From a checkpoint of a small transformer trained on Wikipedia: rotary positions.
MLP neurons of a small language model. Each row is named by its layer, matrix (gate and up: input weights; down: output weights) and neuron, and shows model dimensions 560-655. Each number is 500 + 50 x the weight over its row's rms, rounded and kept within 0 to 999. Numbers have three digits each. A neuron's up and down rows have the sign that makes its largest values positive.
After each neuron's rows, "fires in" lists the words (lower case) most often at its 100 highest values on Wikipedia text that the model never trained on. A number after a token or word is its count.

L3.gate907:465557503565559538534482391560545425500432522333483350466496536525561486483439488506459554517513497483525574457559514466516567518560521462600488596589529471542484587476476460449476463522499469518419498544587484560367685481460498570482431618513550518450465432506550432498538563473563449569
L3.up907:491483451557504544454408514470426446424546498416526529487465515541631562503542553460600447476538422518444629503534499484524608541500528482440516505463468611464563514372456447519504537492527422467394453523507513551480586536506509565469489470558417490564560383406502460475404577427538459500
L3.down907:478497458561562500434476535485578442444468460507560473550635447506435521433566551475443484520575458434575504431463509491532551546589571472573425496519423642557470495453514560545449506527490523534583375452547526533462480390478444525511547524509417423506455584594484552469584574507461497567
fires in: "with" 62, "despite" 10, "by" 6

L3.gate1712:561506443430592536505513513501504537418525504541434418548485467486595442498552482477546448491390524419624512503533516544535501560494597551540476499544518523406507392540469492479558506530506521421554525572457430521462515442454474469609479467486535409502593479483487579582527478460499566522
L3.up1712:563547527422558640487532504498499518537498502528425387589472475404551497408533508573541434413545413488515537536460599526423507519520566545588536548446478549445411486496484489479534509491452466503517495551462554564420549544462460559478469466503524551563591461531468626476470473518539535415
L3.down1712:527519537534450618495452498410399512496455535471459459558496476487505557472531523579424562417478455459500492508482500463568521529527543591498483477495560518465497488496422529510525449466452499425467510440473524474456512481485474472606467480413468430568631559522523481490510501500510516514
fires in: "with" 58, "for" 11, "team" 4

L3.gate1708:442457521513470511498479537459590506464494575474423452560457514440515489538528481436416521518542421575538487472495535425519420568578585437477423432555470512440428459468578573564531517470411513443519549496548519521500460511552537515506385557569579564489551526503544521577548437437599543487
L3.up1708:478585552516485470407497520445449486567474504456476468506474523496528507457577484419541582471472432483374547462492530514523468490561494454532503505377397457474488570476534579481430424454438514492494483494558551470491582503563472457486424432441498485517534497478442508611526495529468510537
L3.down1708:564561585529474551535542516517456543529475607498499540483573487553489531473501463561498474467410499477649553458464443481492529567486488524528430473548442426533505481476522534561501547434402477551457430549421502570516560434567552529466447485457541422439454453445483525467544463565672579536
fires in: "with" 48, "led" 5

L3.gate467:420515482396511438471515471466557519592512480470540502458502478514617507457437549460467458458457511503420520528569543494536555504309461503505484497481435497549487458440472489516433486516580527530453549474541571377543519527505578569609548522432552518427479499449562431539539574499578572506
L3.up467:467554417572468395494512403530490502485516526529520425551470458494531554497458529422522559588399433516491494555472468426461558456556404495496515566482520497532485422529496522544519491522542543584496493571494481429415542411425406546479508489493523509509485508502493529569474503492483555494
L3.down467:526496547475537546562535593480547454572627547485545475486451590545591461469527487502450574504457497527555467507474492485515547494519511438552498438443454473498447445443474552510515480499467437507642468456508448486524553565510516552482467491412476416530479564512476495404476498522440480506
fires in: "a" 23, "and" 13, "the" 12, "their" 8, "its" 7, "an" 5

L3.gate110:527543466483501471425481485474503479535569486576509412474450479486536523510523477496597494527487469491513492494493455465475525429458542505524466530536482446454497447524487518555446548489547444431501544519408493518491490444531520565573566474491501577405524494525527448474645540468430500594
L3.up110:496536446444505581486491548481613502480484523579616560514550524468474495463470555495511478516533530556546515440447507454515388488543488614536551605521441519492436403473403607467528539549432453525373563442541487464457458422474565538551516496438571514441495494414548505491491461458535483509
L3.down110:465472488431508477424490431547553508506415531568487540473577522503451447569503514538536496448495535452526534507523530459496524442597573503392467581502487335510518484511495475484551462555469438475420464526470485369486537485499470465548523567555583443539480480475513418458580556491476482516
fires in: "a" 54, "may" 7, "an" 6, "online" 5

L3.gate616:471525484550512437469574438545527475482520485494512547437467539451467426436420527482573411473597520475571517375477619516504572534448528519454541441453449452516422540476516421381499522443420434471453571506503477519495458499482546431545624467505443560475490466486443532498487514488427450459
L3.up616:519488495515533475484535474551575421528568438432500536474462599487417466449453468507539511465492511486521528504491528472519525479418468480470412501474580504486463477430533532417601544495499542433452508437451521514471488454502507505562448405563569496517463540438433505492615562504495441460
L3.down616:459514457585433475528512440520422531410536455507569552477509529479560539592409487505492508445409430559447508463482467480528509479546445491524458515422496515553372469479577468579463536532523515532422623496615475602486512560431527429601508538512530539536593533558544492482568548489481496525
fires in: "when" 23, "was" 20, "before" 8, "originally" 6

L3.gate1585:511539512486510472508568503472506526523493503486530543491527487430550474546478541421482459554476424579595510446478372395558373414527549391597592464637571553487443430414507492552529523419495497521444477458517506539475506593526529481501526503607503495521425527554386408502437448444482491483
L3.up1585:511489463495574497506545514422542558537529556552461463550529519523498557458566521488448441486563482429547504562430464380607491499550497467427503483596521544489386430495577521556448475459514433474479449496514449479429473526531532616537503433460573414529472509436508384551480425490453514497
L3.down1585:459514514504597471477417546538490510539529475586557550496531540539572549522454478544532505498661453517497517506443543523490408511582477426569496509426549632504491381461537560504526546563526552483464462501597533487507468567454530538457472492467450582496529468505482554457441463593430522472
fires in: "of" 45, "for" 13, "000" 6, "with" 4

L3.gate661:443488478507431519486413533515485500450494521515441509511521489491535460551484418474480488462512428481421498441505510565536579509531537506462507413446420471489522455533554584482521543418580506429438503469507523465459522511504493577519515531490495489487484442502460449488485531513373448585
L3.up661:514511520560461507511553517540413437537464436511470476517435512483401534412606488451460490483493462432540438482478553413507501475498505429455513410622580487430433547445493532534575443546511432496590455401435588494547460514498471537477489478446437511491458601508486601599449476421562543543
L3.down661:446565435521481457632465414557544498485544469438579544380502608515547466462458476497515533552556622518479572552435536461603493501481480507529435454527476536507484473451597612547504515537447556540475485469496465492507534549496474478458602465551383515521448520491552604479536491437440428509
fires in: "to" 17, "with" 14, "from" 11, "in" 9, "by" 9, "of" 7